config.yaml
num_hidden_layers: 12
num_key_value_heads: 4
vocab_size: 32768
init: "uniform"
optimizer: "adam_variant"
beta1: 0.9
beta2: 0.95
lr_head: 0.00439
warmup_steps: 260
max_seq_len: 512
train_tokens: 748700000
MLP neurons of a small language model. Each row is named by its layer, matrix (down: output weights) and neuron, and shows model dimensions 512-703. Each number is 128 + 24 x the weight over its row's rms, rounded and kept within 0 to 255. Numbers have three digits each.
A block is one neuron, or neurons of one layer that tend to fire together. After each block is what it responds to, as a language model described it from the Wikipedia text at the highest values.

L4.down1290:135142134126149112124116150091091136150097128148102106097147145122134163144113150158149100135133093159132116127174132096119115138154114132130159102124137134132140130101123133125148155129150160116112120168143095079089093091133153129131107097090149094161181115119152111164151120100126114125146133147131094144115107114106168142147149151161118150129144155148086131116106174152116135153113155186095147111119097155069117138139137110105115155160064150083132098111148091155122150123145116145111118138143124063145128157082118109145116117109105146156097128112107102122163135165125086071
Punctuation after proper names

L4.down1214:137111148139129121159154159149132152095114109150145118143165137148126138100067103145080137147125071132133138090122172113147173135113140152157104115129070125073099163144114119122103122097152134144111132135111120116182188191108081105120104095124090112156132123126141104117125141093131122093110144127131117135113103112142134099135146112131137130128125105109116125153114144142112151130135174050180128142123095067143099121126107175131150116165099143130091090128116148204144106107170112142172108171159127132104107144199129137143145111110145103167114105119156125110130139153114115123
Decimal points in statistics

L2.down402:160146157129127136170131129159135146139098149141085092101120124173115096102117177144104115145107142159104162142102121136115155093133143094098119165179111080134088151097152123095152116110123161108127144093137116099097125097124144087143088121112122119118142153118155118120141125135126133122143136160151139182131166125145179136138118098128117096140154119129095146135118111084126094202108126101125116116124142188129133100146150133086161108137138145071119132116119124168146136129159127120139144091142123141122111123124102151102139110118159150165112110118086137173131148167170140138
L2.down543:155094117138068120112146111118160135145141165111179126107138127132127113123146109138102157110147140158157168108153142138141102135106137129110087076117134141132107146160183116149115107120135142147103134159150098143134174114098137140138163093147182114138110114139116063142109119162149106164109097139120152128114127143108142206130060140078128118136153115157111120104098133156116139146125173132141138122107112104113125112150109114105173160150174098128135119171121177143136131095140108114140159099162115114139123156132103083141094133110130171122130128169100170090164147120111110065
L2.down715:124095110162158128162146094151064139133110176136056071122087126152155118153132152161166089110150111126132141104148101102130132149146124111130128154070175121091150170131115168110078155168105118138124099122138129099152136124165113113096107139117137128116128134120071140136113175147124125088139157151127092134102156100128127132140148147129140147084163141108132180161126147162149131127099096118160138150135087115113153102147142126138139102121157125102137124163108160116141165184149131136088109138092126121116110136131108114107133149078130140114142135131133073154104173150131133146
L2.down856:117132132122134123125117113129111126122136139136122097137107168160136148125106116153085142093110141128153091139092137135087106112167121131143137156133137176163092082104126092104123144134145129161151150110119124143124088086092156118075129120104086113111123136117111129180114118128150145143158153124122189138107155080124110109095147118121136141147148124135099128115127158123111135125089146079154144081141163120133129140068156124102102143142141105144183095158130144141135145098150162116136086107106108154178073100118129117115138175148139135130105126166108107127165105144148139176
L2.down974:126130128146126107109157117141127114123172147129065171154157123134135137115123178106113133118145110144153093117104137106125129147176107083134110116099092112128122092109120126107109119131136164166152154092113127111119123115123082126105084163131148166126128150098146108144108135171129125178158101115150142118124154135103138150082108148164109108109115132120160133154171159132117112122087148138130131108172107171131152138120126131116122193123139128126111119161121105153125112117131149137133107142160084105151085142132158104123130190156077095124099126153079114106154095129102140118
L2.down1517:152147135178137135143153144142187141129190154145136156136108135146146157161108127187106163133081125138136096096135134122103138143177131113137133142156116108110149144098145107078113169117109131162091097127192145111126113179135146142100099121146127134118127160124135148088158128137105147103134162176186104109145150152132159108153145128088133111106130127149154144137187148075134134158110097160101144114151138130144115148118123078103155154111152120111101099135161163117118149129147129136116131089104120121160136142118105148157152120137148129146071122096140120128122146103171124139
L2.down2162:085164170081172129132112081146118149136129114153128098116105142130121156093117156144147154096123124092121102135143129125091102122128131116132121128143089109143144124152095159106100141120114134112122118101089083117153112092094184105113100112136120144113129164132119110135146157086088094108131072104133050120134109057099143110138125108148148140191141151132159145112132179090099197143136146123121147149167114144100158119125123099126120089159072114172145068104122163153104132134136161116164132155080136121146108100142135153157141105130123168154091109126150121121140151129126089100
L2.down2447:160130094120128145127132115122144141128157146157141145152129122110127127150117149158114157110169139115104108140112146147181118107168134152118127167167155135154100151154102111132155118114110139124128118089104104129140092096130148131120169157119101130094125115152150120110123118135180134141121140087110143122115133127136139115112093108136126081130110139141122117157114111150124161123139167143142134155126105177136130122124139133108131100106181103155120105139165129160142088119112114116143134115147106136144161117140178094126106123114161127123155133137136142115156131110161129142
Year final digits

L2.down13:180166171123079139095120105158116117165146155133144139144093108109101095118118122159154101130100151107118090126134138129159150149144106160142145118099134097112112151151185117148070167136119070088136155136148126101142143147139134124107165115102123143107128156133112111143105152128095141120139131091132101092088116149109138118135132185110120175097115135115114143130108139109113141161169159114113157161138096135115105149144105113154080103153149130120133144149102110122112170132135126113096093128076114092124133139129090100119148156106123102124102121171143085114186155112159178110
L2.down295:143152095143084088149184137125171110131093102121108104107117160106116076175129128126123137144139149179117117096108136097134126100134102151116114132117150108080155129122147099151093142102134105135129160128131136107139190189139078100135123113140110116132154109169125119145111156118148131068132157171125156064153170159126077118121136128100117120151114123094114107127132097123162137106165147035132154143088162150101119109143156120135150104117120126075149118128126141122123135107163123103094148148156147119150135133127151110108133124126134144135122122148140158146122081134127173103
L2.down301:138158133135129132135151112137135149139134117171105147105138100149176110093099173124103125157129111117136134171133134125132129139136168125133132120106159131097111169106166145107102129141141162132169118124122124139141147080147152165173131141137082114109112211138111142120142131164125170108085135183096105132116142193112134169116146109090128046113108120155109111158087112137177114137108131210152158121160119136144141141120135142146126091110097157126144119135156155122162099191119131105126123133114137089126135106102145110133143122128100150118138126166166141111122127155098149149
L2.down882:127132157152133116123155105122124189140091120170087151129087125154118111128105108109129123118146125096138122119134162104135137129136100127108115140139128125114132148130123141176102136129148093166159151150150105119157117139113158158155083115120099122115150134130087115113079121155136142156100146166114156164157116147120120162099111124120157116079131130167125091154151147166082146075082147111103085129135138101115101135135126129101110122118110121096159110151144168160118094138156173170101099148099100112158146148144108146137123097132120134092093124150104128099132151124112124100
L2.down1299:156115132111130175078130106105135129169125167112135197173087158125113118123191133122168133052115110075137105118135106107133153153127103121126122111142147098126146112106073130114090142138095106140169123110120130088152138109090131052096137130121115144113138117146107090109117120150131096148134086093099159089129121136147149108140122168091105106109137158086144129125196151137129140123104140078153178119173130145122153166077158102113121137146158127131119106143124108148098131106154129124146133083072162139148106119148104115128111109162145144147138106097137119112117127127142140101
L2.down1957:140096107170145134149157134134169122103121097095116133139105164152121103117101146131094126122163129121082110125157125065126093105121134138162121140146126134169115147130152096125102177110119128108131163076116110173131122143106114137123093154110114120174118125128146112116119119110114137093126159119086171093104151167154092157143113112132127165160110124098128152098137095130188124133152112078134129144142148080120129139131137145130132113100125163094158116149115082120165126094155133113112149129134156125094119131191154132130127078108122130136136145144106127133125095149092142164
L2.down2048:137113095092121100080147098151127131151143118123153136138118119111139094126129108123125073162112076127102114123129158120108125166127122104076113139109141130139125131097094133123121124086093150116106173087101151142181113112132105134095084117127177076091165092136113163104119118094128080147112165087155145157116129131161151164084137117160094115119115119152128168094072127138113165163107101105146190083159122112124181122121099087126165119102139116124123121144155149102106139115134158121144145126145158164133142147154128109142107136134157105143151139103089113120129147098125079103
L2.down2370:147121115121136174122126178098146117103128147106118181150150130135107110149136136196140105108151170103141101129108156106129132134147149128139132170149152136143127125125119093165074094136113144162127114130113081082146072136076140126160121150121107106135134159141142108105094129149154156147122116126118108125087121153094152136144118127108128090114156140143095105122145064158109123146149169131113142147165150160141098139123149194143108145081138123131144132151129159154150122137155146128146128144165106118166127104129180146129108098112164134118132154149141118104150149107143153110
Templated data-list tokens

L5.down113:131135160117101120164133124146124152180129142127177155122107134117124134106156111135149093087070119118154092076124115128145102131153121101142153126127160160146100111137154131125126132143120132168161110111121138126117162070102149136130136157139089161175112130119112099114129146091111098184102108157168092108095141102083153165107123139106154102141137113111063111133069137109099130096109151207152130093144131108105143108142166099128113141157124097168184159115141116144115175135105096122103157107142090143137113149079124127085175106151160134098122088161135143125149107096120147153
L5.down169:105108080145114158070133117126144118158092108111119135134110157129101163117097126107117098133164138156110131102143110114183108140165153148131185138132101143100122086131127163142100177151172117108116074172146124145124103134159179164132092149095107113118117132165132142124060102098111140108150101136146113115154085158159133123118131113119120166128106151167101093090133101111151142143149119121113077143132129181153109113160107125112168123087105143102104132122126149101117151106108126102164094130096125088141147119136099143132151098102124175106149139150124135126147110150136125141
L5.down680:112128119133130115142130147122144105168091143109135112099128090148186117094109149142114138103142122107168135119104154112174137165116141116116163170128133127077162119123114110098120133152121141109104117123128107122141171157164125146121113115117130135117083160100170161128138161118122132125113142158135110111102153161113174126129119139123145110098138120154100118137141111120098129048122128109121123114175107153129131153117169157094133112141131115146135130136153076144167094151108119157149063123120101103165092101111129165107130162143127128149130154100086107100087119150103093105
L5.down872:116108140134123161109128171149137150132144164114144144125152126109162130115163144100157149134133129109091112127120131127136118151145116159136139143112134161155142140070125107112099104150141119088110122114085144080127100121149132127143188166066099155124125103072143142128113151148110125149136136148134162121124156134097145124131080155118097077136129104141161106138125104096072161082112160091154129153207123157154137143119130135124145150117154147127167134103124157155153130128134090131166113108124161127126117081125074124124143116103146127121120157121118099167147125110100166090
L5.down890:117160147110100095171133135157133085105105122117119094102129134097081140141105133117106107127126126136150133110121127133129115138142164137120136108127108121122147123171158131111139139090106099120103152124114125128184168111099117106117142149136148115139128115140121122129070145105134093098109163118083120143117114162161115103124143158121135132108146122147075150152130191115126111124123156255120109089128113129134140120147134152110157143109098128125115114125163117096178129152150120139109146121159123124160168130089125137095132112146122184116140104155157125140099121134116128110
L5.down1004:120123135113097106105162143127130146122146164106151163131143144108128133125122089134124109115113131151167101136161105123153110144157142103111121130106138147128128140125144139129154141134146146126128126133119094127121153140128122160130160134113093136125110120136167097121137137097097093163125158166124093081115142146106143148128119153128133104138126106121075087157165124107093128109119145125182140093100123135148148159141131130152107075146080104125165152098109091106114180120147090125121134127131144099139116118120097068096111109094129097112128153158093163128135102129130147104
L5.down2197:127127098116078163099114157130173115133139122118124139188124152108134132133164085168118119093134080154087120114147095127103124162144117145126135118109158167123100107166106100114113139156163132093183148132142125141143141160120139133137121110089101115123126107109141128149132130129107151146140144099121085131114179149099108169131159133142112147127167124104139132129150113078128122130060121076129135142147141142135119091141141145123133059127133113135148140143163175120111145103107103135078125124113151153121115134129158134111131069114120082159177173110156165119160133143124154150
L5.down2662:109112137135161105131155117095145097105136171125137128143090117102138157131108110138106110118133166120135112194097115099151123115137138100133157162144151092120154148103160137178178111147124119113124120116156085164113121173137114133138123161130108100097157106131136124152119118144091124136129101113123131147102132140100180132146095110163109111137159150138100108088125134134103138110130150239129102134141110122155098166144138140124129152144135094148141127121158095130165117155127135188110139097145114123148106141113116133127132117074118106143166100164137158075132083089071119077
Year start tokens

L2.down164:108128148098154150152143158101087127119118118134132080106107112113159148140135071123103124157104148179139193136176148152126107128163129103092164101091097131103142119139183125138125140116114093137105156148119141119108147082128189124157114162180162147144110125119127126164132136119143117134099079125190170156148126149136121087145145125135104152165085096136128124124119138155142146109103106102105173100129165157113087132117150134075102110139121131079174138096114119130133145153156152121122111142120150097149149080157095133181136127127129088127121121135119157119113134101130081171
L2.down945:118123126126112170147095094119092178130116152128135130142174097119134130131113094142143130160141142146124115126138103158182123198156142134108164131136138135114156099133130164112157133109143149141149127112175117100128124086159122119148145129110115101148159125072110153091118133162147160160108099125091175132116105112116102131074162077145144074109125150098137112154120149126122099130113121164109105085090160130091138141127167110120168111138123114119110147075130122153112150153137129141152135104118129160161104154112106116108124146140108080124151158104150139085138116146130150118
L2.down1183:117080114151167120133095148122139134101112107116103091110105131136122138117099142147114135104142115149098132131156143097118126126112089108126168114140136122137145147102157146096125159100120168168120184138112123165120145143131109157088138100048141092152153157136121156142080143137165147155113138152162112125107097175184069097102143120125139095093170108092154139132111090159140151123081121145131128118093159124156166154150107111088185135143097120108194158084177110128140151142157167105124139141170138121154159126121149122124141152134136127134163134129132119120086113139141108096
L2.down1333:097146145110128131148112142111132072148143129128106137110108120136134113157114122150142149112106116130129146123133127168150157092146116162121113105164127130122122142116150135112150122088122130134134126100164134108122148163144122156149145131121146076145125104108188157122137173116139159121122105120123134140184132148095174125137100101114127125144135114101128115086094153148115101102174127176108103100155113164142142151068165124087113140155102141112142156150129135124150136120146121155133121156116142086142171111136147083138136143175123104115155122156088072075086104153137119168
L2.down1403:123118136116119156111095124098101160117139114151178094097133130159088101136093090104167136071130143087141124125116148121144118149133090120120169104143133121144137089111123123131091128114154163112042168119114135153144145116133103130082116117110175138137129125084126160110083104127119130161125109149168141124142135152166140129145150151138141078111158113147135092117140171130111131159157136170109160109099120198133154165102111151136102116165148154107168146105139125153110134130113093142136127111105119112153141142099114138132150109051082125157114129136116137095126165141087133119
L2.down1717:106109128135113126132128159110160125138139139151128144117118096129109140144114166118121161116125135115142139098147141132123114115092118113096131158145096144117128102147096106117115187125144154126127117107120135084142103073088123114107120144093104162108144124152133164135097122145091113149131091115099145157120130109101109125097093137142127110072117150146115149133106147094096118183119108124080100068162123171147151162125086104089166127159130145149113133110186126173106125142099124140170108128141127101176118129122175153124141098139130116139094140131126143124126179138161161172
L2.down1855:135139114153138144143127133144143090089099112138131123126150141107115134181122119155157113142108104107151131108156162132132144126180145109092125095100148109114117155123138125145103182149133120139120123119137110133180123119130129106109096164088099140118175123128095134039126128132132121122153199136109135084141121123161149080128107113159136127118128118153133150157090091149141115134146114169103134121127127089131149125161142139131162169136122139159143142080173134140097129148114104122125169119133131165151115123140123152146116131134109117094099147174136102137129097138106146106
L2.down2389:152085114122136116144151151161173127110143165141128144158113104138124097184155135102153163114120146125122132140150145114163089149108120129140091116093191128096157129157148094124100135089126123157145076160146104128139097140104100116093099116104135116145130127138118133134148118147127140129149116114155100125117125133135125151102121130119132152150175101135134156106132089121141145119114133147076155133113107127143146149098133145127145137141155141091117113133123104109143115158150100151137115119144130095178128097150128111128125139203170154116129139145136122101179110125099173117
Year first three digits

L4.down873:087106118151150108158144129165120074135126159127120148145124150136129136101152145148124113137125178152156113143131144118104145180105132122101131131141124099071146127111116136132068131128121113088097145119134096095140172153160126119098137082097120123105124138106143129140149152198128138156143097173090099125151087100130153130128136092160132076127113117120129111138108134119080131113117091216117108114143129118136161143143126107117156120135080129138124154152147164139149099097164127167142111144133124146164101161066160160102082139138147084130132104091052122138102152148136124116
Year-start expectation

L4.down755:150118106120162170179100078148156113107103131144147156125152127139142146133124139079140150122150119134167133143119103138117134143135061174130092123115111144102085103133106099105104169131168136152131111115119151112121113107124205129114121106147120144097116121159126068138149117111139066118143124154107120110140169135136144125130097093104159131132081172131119108136128138100091117160143148053128092084105144109129124116114128174118114121141136117125116080125152176133097107134174124093156152124125147116151153117089112108118144127114125120105089152112140115151171189059107150120
Year final digit

L5.down76:145097100123101152117120099143146114092126107128152104159140141168096101115125097140147156126155119127122141113145155160047157138120115115148082099183145141113133166143115154101124147134111172121107156114089103116142113076151141147147129113112129142127115098198095127139109070123125114116125096143166127135117128107177132089154087113122125154153154110126169154142127124158132125129116107082126125119147122155121116111118157152185122139124116116104132138137118109169164100104126062120167101113148165145165166121153110095132107097122178124146115179142145162103116130110112136109
L5.down125:142144146148137136119107131140070134151092150104125126170148147128107115147140112166134099134131133122108102092121139113122142128119103130156160122164097129126158100147146131111150103124084126143165135126172146172136160100089137125138156172143126126145142154116110155135111116126149095068140120152102110139148139105112145105158137127127120157130118104144140112123143110141110130099155112107113105114131084123183140133107099129121140122120116162120138123153104122143109097142146101148133101099150127116120135124161127129139138119173127138099144072124120156158137086167095131120
L5.down356:125162123128145133145106109082123086134117104113119108141106132144147151137096166159110118142077103159124096120118087157120108151144105104086139144125096129148113115136121174134099113162110143108128165143104136098135143127156135130092107103136129134132116138174124120138124139130146178127131148130116139132206142135105119135152165124085144132127121161171113140130141152162116132140120102138066119108112109115109160158152143176099166134100105147149118109080126096164090151140124138147110140142129149135149091130142117147118167130089188109100101126132117095112162126147141107159
L5.down597:156162138148127135121135181129103157132116129126145104170127119102166138108124182136108101120153100143115123138156167117133138114142120099131140103144170151084104151136134128136163130122092144128180132107096121148140148100131139118145120168175102108173087157120117137117115146108097144165140127137121134128109104111136147097109086158132117099140106091136145165153136126161182134131149151226119127103157092147122121149108124113142199157106124157123140086147123138143180126129167137110117122152148113103145111143112173149124139131149137098121154134147132111119122155159135106142
L5.down638:098148102142121160099116136170122106123148130088135175111157128144134102148178126124143097072124114120136105138106105135152125130112152112161102132144141103138127099142123132096142126096154169082104111104077104175132110105127104130142143126119125132124155103131122115151154141142112124122137105128114161088177158061103103132161140159121130108139127097129145127165118097105167086114124150047113126134096116109170102095138160110093123156087141138107142085145122102099114130119109133112095163145144149123091081139163120117111107169124110130154125162090138138063170120127114138169
L5.down1857:117172167168110120108069105114125141068110149149138118121172179163129161103125119157154093137146139148152118107100125132143164135181142138155126086134143139109115138146082163123185129097137159113113114121140118149108160127119119136158144161110071185088118130160085111141156138163119147128131115139159060087132151114105103131120121130190099139180144142123138118093094109123131089120081133134134125139119141095143157126115111139138109107176138113139166142122111112127152131122137110141143165118150167093127126151116105117141057095101180130138164074124094128099109126135086129130
L5.down2290:175127139115128192120137124120114088110160124118151115111150180131129102133134127114111140166113174128129167134095077163099112118115161148140103166144162158128140133143129128114151113124156119077150111123128114102135137154124078142171126136147090159143124128124150116161134122121103121135114088088100139109151127118136098127127139118152117130132150128084127084084129097130134131163146151093139104086150126171153154144106150158175095091121146154163117125147121128143161206096147112132151149136137131109112100104162119107119153101073121106148156093088138072130170129100141118154
L5.down2674:125140130150081117125111134154108112146137149122130118147139125174161131076118123115110124100148116114119083127152111108108127082103138167113172120096089099108140100222153130160106128152084163134167131066116115138090128145117168151149136183133171140119164109178147100099124121114123135144134124124153105135141136145107119147152146156101122118168156157088121149129124134139120094126147133063105089093112113086098088135098121151127128142111118132155130143171145156111122116140129091097128143121074167128153099175132121112095157117140118121122138103123167118149124118153159124129
Value-follows position

L2.down116:130117175098146138147116109110155126143100091142111097115125125162093138125109097124112166127176107155121116147129099123115149143124158087091059077114095134097118113166113135101120153117121168114136126094113164137106099121106138115130149142126128082120120141091085148146079147133124157181130145150172139117122160140116153092131161073133114090145084189145125152145147153131118104138118140184123139126127093079120127125135139091102170072130075099137148140110137177092139146150126121133110137176113129127091146117115129127156132095125110137149174116132111142171141105124134070165
L2.down169:094116153128110098126119102107121134140124149140158133146169162115130147108124089143077146128108138082147088145092125126156148159155113117122190123089117173159089131100163136141125142103137111104126145195146150138078102140147140191118131132143160128115167131113150136130138120089130168206122078127111143180158103129156152127105098150133125100126146136153110077110089134119093151141109153168151114123176116129126081149160114143109155160101149143093085146140150133111136133152124112120124083137159126151136141128112124146149123090101120176139131137156120156110109095149095133096
L2.down183:104151135101128164114164176124122154133128130131154120110120139129129120110143113136121089143099130155103123117096114132118142143115104152164148090108115135141102083148145132171140133105103169133127159132152106132125139152114139150137109068082109145131107158076089137165144143114153122143111143135147114132111113126172182190151118119109108086114126105152150098083131138113117148119176152102141120130108126132121116174166137146128133088124126158153102109082147147136131131119146133149124108105113139123116152141154100113092124123069113114150120119120108120108145130127100094123
L2.down592:121175114129134109124118113133157085138161124127120123148128121118153162167115112111147133135141132158135148161123137098127128119132121177095130155134157143130127134163145108130132135107138119144092159128065105132113055148145137102066113136126143149138143148148084127081146141112126142121121107100176096115167118150170117143146112123102160134122168115168141134084106111099162171157173081161107173137116098187118131135146143148099136091138106117106143147116106141172154105139103144120122132059142115090123111095109168071142101131162181158129124107093111133123165113190108064104
L2.down696:093131132134114141132135152138109107135119129122146141093154084125136131100092162158093126092152140118123162149095155125103162129100151132165112096141086113139130121128124140114134144140110168116099097142157111119138112131157112128115111127118166144139157115167149125096128192112105133141124145153135119105108124113167153106121104121165143090169111170168139153154128128142123154147099113115104117176141136111117080109199116113101147092108122124121107112100117107088131124086125129120141175123130133157124143122111189134137132171122159195160089085155154202139140139125136117069
L2.down1462:134102178188115118115163166131104142122106106175161076130111159127120122150115106152128163107124121081103143095116160110143100130097117131177142134105106124150136156164143126177149139118117124119073111171205135116097130150131145150124087104069156084131167096155100138132102128101170115137142156146158116142120127102159135126128107155130116105114136121128125150123112125110116160124147102124129145121129154120162108117155107131120119141131120148103139115086127094088131155131171159129133120062115117117135144167127164085140135107136111101124120144139124102143126097104096126092
L2.down1906:157115152123128116106113134145109133121080159125132093140121119139096118117116131131152118135127092127149212149152099110109113124182121130136132126148115155152130137087093134133155154136116113131112120164148103130119118170108160104082136113130139056128129136135102110104104151137110104165150115164113125095102106169161156137126153158127158095096113113106114177125106147107140137121102126165096164156162131117135154086139090142153126103142132151085088142117166113072130136138120140158085140083114130122108113133096132121102123145165100110152096144149114127152158123153121114165
L2.down2062:121161133149112124081091109135202133128121164151104155143158113159145167143117106075143150160123129107139089124160120155112114107113120134150139154187099154130154126102122155072120133130161131131163109124100112119134153117123127112139122115094149101108123105134104133096100143158119127134100101130143135116120136123092131124138133134139122139096145125132119136120163145101136105160146167159115095124130123145115088103131131140149137113125157122139108159099127141101107153155117160166107102114176149115209171143083141120128136105068107101122105139131142125117123117110154132126
Punctuation after names

L5.down50:114133089116117122163121158173086109152119080150170089133129089087119137118144123133124134133149111131092122125147130129150144167156130175122135146130114106112104119112134168096134120132130108141107141156144079106146153172172148134134109139071084115102145099146135098131079145118132117091154119127119097142136126112085121142117152142109155127118118146134148100112151126124145118141091119121149117137140132142093106136151111128088136136116110131100120134121135154181103131089168158153153101114130098155142123146094125102108145147160076180145134118061123114086172137132134125126
L5.down74:104091088143118134130109134112170139119120138156149182152166141149122121141129128117124174136099147108129108161153152150140153110156116120141126134134168144153106153121136146095154141137129130147121110157178099126123101123090098135122150122106076120110166101126099143131125098105147138157117124139128152143106131122094116112113117112117101147144135116150138137113121165114128116083163163168115127102109134136101133169079126143115123140101127150130116129161124099170101146142149118160115161133132116089182081108059117087146133096106148115122112112130097120105145139061112118172
L5.down573:139168138112130138158167074150162111128121133170145074155116149164094141150141130104155089138149134136144137156104165106082127106143145134122102144120132118133119105128132154109102155129143162145098131155125164152119102141145170110116115115159138114143134143162125122117084120137139143086116121124094167159131084163118114115150153143103132081120139104099108176137160167158126121149105108140161125160122135082147125123149095069148107075121126153115139144122102106117118102143168112131077156156154102137121111161110141122118116163151123153107158140136157128106185118123082077118
L5.down821:143114156132122164140123178137135149125128119142140154142112124151129120088078125172156110149121120120111147129125099101173141187110145109077148118098112177118119148159136123163163147154110086119157131128096165110139161132172140107128113093116111094117104154111130151150125111139093186165130153142164118127140126144152158091073084113107110120143114145139119148123148132102156139169137126165103157143162126139124071160169102144109100111151101128142158123116108130112173122120108156170095171104148117107105105135103090164136114111152155128106118125157107099129118112136146112112
L5.down1109:144108165126117125139106160104120161144134151134129147143137125126126125138144138144166123120112137080124122107144151100157141138120134159079146101115144098098099116141117113143129140139104178109112099140127152126102149134161087107133120122166133161113090130173129109152113140112093114157107117096109134094114145158134099112139117108140121144158140139135065158126135164139148134163092148202102137170121101151119066139115122106139110130078110142143129134122123095135147155140121120111168107136165107089137129119052112136082150137160156140135153104118151127137157112123120100121
L5.down1112:135129143131122083142131143121114139111113108157145118123108097124147127145111119159125117116160126089114118148146142181159125136131161142145123118145153123116111154161165128127116156123144080110112127166155127088148083116180142135116102139118124113157176121136136131122126118088134144139121112069127087172162135134135116078175133104064136118127196116140098150122078121163147134174109122061115113120144191149075105155152119129058126167128133148045113151106125162158132131121102130154126098146151126109107115164114139126125129120158146177135114120158178101140124128123102092143
L5.down1401:103153114107128125149074141115137146115107118145127147122129122116151146169137130137142086092152154164130106114142124148144140124142164126116124149107151138151113082115139152060108148116109155120123142138140109162127114144139171085125147133095076133146177120158127118127096132097122135128122079145114122121104115083145093086139100124141097138095116161127142151108173124085146186162094141146133119118110095159109144141132100085104159170096106164119136097116124088148121098108112130166152062094095122145119098120095145080075128137140108136149136074117095120093155131172145084131
L5.down2456:119147140122154107128136066112137126133069136176151105140160187129117121137157114135180113156135116118157071144131116159117136137102127147154165160081133171118155108125160152075112163117154101108113112162172113132119159135112137145118114097132136151152130128124087089165175133127130136155118120115096112152124162138102108166111152118085112125102142133146123096075083123115101143141159141131093110105147123151153090127138158155134123121133106135155109146115085140104100131129142175167138104124118121119140111121120124086109142031116100123147108116079134124130104091105127158142
Comma after subject or opener